Weights of a small GPT-style language model, trained from scratch on English Wikipedia.
Size: 16 layers, width 256, 8 heads of 32, MLP 1024 tanh GELU, vocabulary 6521, 14.4M parameters.
MLP neurons of a small language model. Each row is named by its layer, matrix (up: input weights) and neuron, and shows model dimensions 32-127. Each number is 128 + 32 x the weight over its row's rms, rounded and kept within 0 to 255. Numbers have three digits each.
After each neuron's rows, "fires in" lists the words (lower case) most often at its 100 highest values on Wikipedia text that the model never trained on.

L6.up3:088158130069100122080157090158103147115092161117140088213135151150138098127171058135172093102170095161132150157146130107118131119116081109116129171122098181158139132083133156170117139097149138119158139147091116136170125121131116064137145127131148115109085129102127118162140101099106094182
fires in: "with", "the", "a", "is", "just", "g"

L7.up187:087151214087121166169125134101109138061105133194150102156157129147125113090095152082128153172143124152083144075144122074114120101144139098122108119093170111122130163180065116207123104157127108117134156173099097112137137186163181120170153108142127097156131125156099132180089143112105126139
fires in: "he", "she", "weekly", "soon", "though", "team"

L11.up856:114127135083113097178119104140160126106115118130123108126143128119099117149119052103130103132147079101196197165137183118069140117110108155106146186107103157100165113152033148210126129118100118147151138122146133121153067144112143151088122140119141076106106094085097119100152098141184105190
fires in: "a", "it", "the", "or"

L13.up155:162127163089087120052132118149143147099141150132136086101126153134157069106133098148104140148079108111150165062185133095055098130084143090108121108171083171127143123074105176196137094142125167136145129166097140112174090106039158187126180135102122108135087168151141120203153144098159095199
fires in: "t", "not", "will", "go", "might", "would"

L8.up278:106167111118095108136146139175141134111123133128130100191135120184149096099144086125160104155159147093179122139140066135156143100169119203085130114118122096162128139118122160166115127162122140147151105175116097150135149198140156182173158129098143060182123136167120169102142128098157093139
fires in: "in", "the", "that", "a", "of"

L8.up239:143155185117058114113183099144111131126103081099122114156057118095135121104078095064065135164137109136193177077133123107070145094130095143154131170109173094089150140100073074206084140139103127104161146104057167116178131143129147075151107140178164112119112140178161116190105093135070146119
fires in: "he", "who", "she", "m"

L6.up33:114187129170057152120175135177161069062108112123134196154183126153153161143162066129142122159130096123119148199092135117064084049115150111057110118120116105153193104115103151126147124138150119103153186148144083181147118095140153151113111118199117182128136099167116162148164165158107143142
fires in: "two", "a", "three", "municipal", "different"

L4.up513:121195096125086153132136149157123104117064115160145093163121187209088167142124141145203119152144154091103141066143101105143097142136135035093119096140103129126127117120166147097057097103151139108180114163128093098157121124153105174169104095060122141113117110134062129155111082096145013185
fires in: "more", "most", "very", "relatively"

L8.up657:081138144129173154121178101142104094162092030183129095219068158128099095137176105127154171124073155142086143110147120162130113130120147135195147132131131145173113130121078123147096215107162089123124115184071169177123081155188116183105152120095081155151072152115151106136170176077121099098
fires in: "his", "s", "whose", "the", "had", "he"

L8.up952:114104138094069115113197131162168121123171150123150206180117171122082107142135142075154148137091141111175158093195162173106143062133068084105130134048155112110159133102128123117063148061106184124157094132114128099112093095093092139128104088094151090120131107091081126151192192085132151160
fires in: "his", "s", "her", "same", "its"

L7.up441:118123154064089096132114115130145095099142140144146094135119163169195072119133101105118225151155141085187135135195179087089102075098091090102099127093118081064132107157119161137168085159132108109140148144099175119178092160142150144137176152120052081137128117123147109094141146152132053132
fires in: "would", "to", "may", "could", "get", "will"

L6.up617:123145167119136121131154130104108135082145167161135104092125165214132119119122059125146100086095147195136156189113138148173192103111101135093110132148078143125146096104098155156166158072109168124149170135137152056154127131071097107097142127044125129073114164208128156193156169106136123134
fires in: "of", "few", "little", "area"

L2.up363:112125138124147076153178156165076114127130105162136115159070199161145073099153132057136200120144138133191187118173129100101224100129103149089090136120116136152121148062120187088110150073130148103134116145098153069196118134088128128065114131119098133104123132102101118141086084116125116186
fires in: "the", "new", "later", "renamed", "as", "become"

L6.up844:100108114104107159149160113125084130104124108126140143098121184228100120125153119080090133161173087106138184116059072168123134147174097109088124142160146126143168082114120154108126194108214122086144128148121122069095080176155116129111122145140152107097090134199112187089157140107123123167
fires in: "of", "its", "s", "his", "the"

L8.up491:053103125167070128106132123109167102078080131069146100114133150170156215157130110144138091202168160138170140109104113172110132106107146116154133142125075080191148048109073111163150129146130146146157136154095126143103111070148117105170187147098173074124141067134110160151143115131131122148
fires in: "has", "have", "had", "gene", "be"

L2.up401:117172173075121102117111138151155183147160113149141085151097150162145102148161131177077185136123184079165160160102174054123084124128111139093105140108153114178093116176114121114080078124133180105121162141158181120157105189118094092117130104126051091119094070107137163062071169128145082144
fires in: "and", "to", "of"

L4.up33:149096111135149069085172103156080060109123093139143135156096188102142128161152136079152167148144164138186139097110117129135124118109087142075136186043120119064123132110079122116104146137132109132152125110076177132177152199117102077077123120108137218150120170088187105141154074140128108116
fires in: "he", "who", "that", "which", "scholars", "vladimir"

L4.up1006:117107206119158092174194097137123137106128100135133133115155239102137173093136114119157119088114082084125064082166083119162142109160145137078087101159125140147137130171130120111166107082158124105120144147098152168121111181167128142102148168164113177186128144107109177133165123033108085145
fires in: "the", "this", "played", "at", "a", "star"

L4.up792:138170153117129138119129079109068118101122136174130133167109174202073139064117112116139172137098173047141102156156173097179122103135129150030111146183100087132125112154141146142156128157137177111153129129074163112103108107065187125121038089150163168113131097133070166143121170203171126151
fires in: "a", "under", "has", "some", "had"

L4.up52:124158118162101147129163149140132099031082108168153087140092151159190123124080071098161097081133137071165101154175048076121150184190131101093123166123139118105122115145102187112150087161134172098142168153054169105177148106139132105088154116144153113160149107119117112162150114107125124149
fires in: "he", "the", "was", "a", "they"

L6.up330:092112164147096105106151141189094131146118148140141130131080130155171167077101094119198105126142128183134168138077154091140141104178084098087158115129127127132198141084095099065130149108080168121135147133138107181158097178101107152159105112122153046090137161236106161130077179094103107205
fires in: "s", "the", "a", "his", "your", "australian"

L2.up262:129151151089150116191127182170102210165113069132148145137094099190072106097148095148162176070127047113117126086137119126117114100145092133126106147099134120136097073132091139155110098054105164137125166126152187141128149108112098160108153137085155154178120147154127124116180173137072121114
fires in: "at", "the", "to", "and"

L2.up380:105138134128154089151133133106086117094129146074148110119117153110067155099153150110130202098149043134202120123119124028136148088137166138102096116120119150145166135113100133101103150048167193139121158142066125183168083161127126137135130165157128113111140119169110111089192107141099164138
fires in: "the", "where", "its"

L2.up381:115171114142147134206115152173079056151109094142122144159116140136101142118122072210177134140141102134169098139155123069125127134107071164126125072169112097119115096103155096112103125138104183080136136136197119159186114196117080169116119136117153160113131093126141099132134124126152118142
fires in: "more", "most", "very", "vice", "or", "also"

L8.up424:136160152203112127120122127143130155101159136120135090118050165159114157178143078132129115158094118154126162129106126150099149082212134172136117121135109116115102100091119170192122096091181115148143160153132142162124066133059142111154108128137122086114122123086148153101108178124084151149
fires in: "the", "of", "among", "3rd", "5th"

L4.up657:136160125074116085151132188178137123109151081120139112168069127194195118138088074104159129121137117097124104160091139099139128126131087194103116149148161160154084173176157160146141073110136132085119153154149143133185136134136121169087103139094165111105102092107085118078120131080132107117
fires in: "in", "a", "of", "the", "an", "to"

L7.up718:157146146151146153095160142155116075144137100165147066145113143098075092141160121134116136011179104160109160154103099088100166150180123110146117138098101084097118155107110103187113114131124098157125120232065121201096071116118077100122108117124108112084122118072100124173094138167154104134
fires in: "of", "the", "two", "thirty", "five", "three"

L8.up526:117148139110101082080153137153102072157135054078151121161104161150140128128140110131110126172099102122174182149111114114118145143167105100160143143107181162169140106163069138136177133064118175106121146163089114142117083176165122104133149136104100127159135074135067094091125156072124093137
fires in: "of", "the", "his", "in", "language"

L7.up157:108133161130125111067166106195076068075092112124144109189066142113182178160104096148115082156106161132181131135129113135143132147112140073131064136120087108154123110123096120126149229117083131132120218124112128195117052148149114130081099116026121158152138109132154149130123100124100157167
fires in: "had", "was", "has", "in", "been", "have"

L4.up638:122183187111076092118111143131139095077119128152123096171125112120147109109172114103133162137114139145127149171156180094237093120139138163079126176107120160124089149174095139122137118129151115160127094065078136111169093095089105084142064140126126148100105094131122120140152114150121137094
fires in: "had", "has", "have", "having"

L12.up934:144123162140166170134111183086131094124190100119148096172118176139213112147043183131075130114151126180144122101150134139085122172102141115173107058143094102177159076094058144099187098132060146084120149096100185168152169160149119151146126120059124141117106110107144096103134141081090146108
fires in: "to", "and", "was", "at"

L8.up150:060167096130209118086139141166164101117112084120126109124143139171139113156180121088173193094141124123163073179146111143151102125097115176120143115011112117101124142148112115166093132101063183125130146173136191153158085144136118103107143172103041114103121162104144141202168127138126054176
fires in: "he", "his", "it", "they", "this", "that"

L4.up525:106098112191150104173152109198135127142135118116141096192128165179096140136150080136137180112167134077164131142134169065130146092183091128053126107098091163158143175049142131092118129119130143149138149104141140132180091142083112161091134102059105155136129135146106111172071115127129108170
fires in: "the", "his", "her", "your", "their", "an"

L7.up990:128104151107190136102166121163167074100128162090140124147135128157093099168137076139126137100093117135167120145100131079086124184147119167168116127113111081153137101149172104189155195156176160124127147142117102173142057154141108174083147141116085095162136155116107109162144102094122074075
fires in: "of", "the", "that", "his", "gf", "he"

L7.up548:092142106102121133136129205095074108177094043126132206142122119181118115119159091102177128128093123089156125092099146117137208109128140135071105128104108155162141134099134118089073108078155128101138114117118111107096081144178111128163128109165176145138087147135094112112141112134146089206
fires in: "the", "his", "their", "her"

L6.up210:085127153071097132137136141063090077103158135161145150120103143135085200168176105118128183102136115129175131133139164125145209165118184138065114175079168107174172086134119126152072106120139122097130143250165146187149100153130091125077123108138125104122144146131126126133150106068120109142
fires in: "of", "the", "two", "three", "following"

L11.up684:125144132126126190124171142166097144128081122063136169154169107123108146148137125134110143116176134123096179146128124105127125097117086160036119089062155107117134114103125144130103089118126198126143162183139129115124147143179109187072072035127125096075153070081089168177082142095054137148
fires in: "all", "two", "three", "alliance", "most"

L8.up205:145130228145106094178118131159205138155151128098150115128075139180133090086181136145144185135076113121191135162142117138151175060121132118094129110110133173103087093167122172115153108056154127123113127097150085181163069137098147173102097126108111097152160130103105160123144138095068143157
fires in: "the", "von"

L12.up960:166087100116127085077102111133178131133155158107148162119133167122104091103127183074155136129069059150168142022161111168124149088168112081131100159072153145155165095089126116107088118102154105171133129153034130149136127178138124124086148133145073171149102074123082112107152130151126138152
fires in: "s", "the", "2005", "his", "a", "2006"

L6.up46:056115139135089086103121104142123083156128134138143089086157126101143162117143121088097144135138126121159145145091176101151150072111127089056126143073095127159145094097119137142078150122169126114130091163107166163069076180067147176148095131125166136149110165146127171128204124170117118203
fires in: "of", "the", "known", "to", "notable", "and"

L7.up289:130145108181159135115148107187146111062122118153137096194152105136088141133122126075142149170118120109158095075149112139113158085162124105094152128096113091112218127114048179146157164112139115081142094101089121138171144132117139105120182117110158120127131139184065062181111089142100093120
fires in: "he", "who", "which"

L6.up742:142109153128095086174135133110121164130131138141143138217105147161101101096141095058110117107107109155140165077105139150145063157155165090136148123100085095138195174096168140114085121132127143149123153132077170097125067149175138136148149136160180190152131173119132141130154165161129088130
fires in: "her", "it", "what", "t", "she", "you"

L12.up278:185113111178117143135110209126124137165136153095128134112132124192087177146154120159133184109143097122129161129132048137122089114097110172049142092129117156141172137157098174133122150112120100110105154136184128143133093140116070157136081124151171077194150129119110177131118092076115126129
fires in: "the", "website", "that", "called", "tells", "between"

L2.up204:141142155080222102068119105131096147110140108166122144162098130099180183131124134114101155062177129141156183155134104091059149127136114148125136131132150095143113161071126147145145090117124116117116161114125152164134159140133110144098115131179179103133131106137127131110123137064059129141
fires in: "and", "as", "included", "from", "to", "includes"

L6.up173:097142160148077111142170098145116139112121146171136133146115172124108117170133106123154134101162139172061153159194146127168070061107098161065141114106132141043183146065094157142083126135124127123151150158088155123109093109104136131131176125104098171130093163124145161146110199113112083215
fires in: "also", "not", "only", "well", "t"

L7.up616:111147122120074118077130100141102111106100117161140100199178122112103121135153085072077163098142131097112116116217127164136080092174171133107126123117103116107138189165138112188090103145088129117147140107059127142131124128137109074127152106137143135186108058167133184126148088138123076145
fires in: "has", "have", "had", "having", "beijing"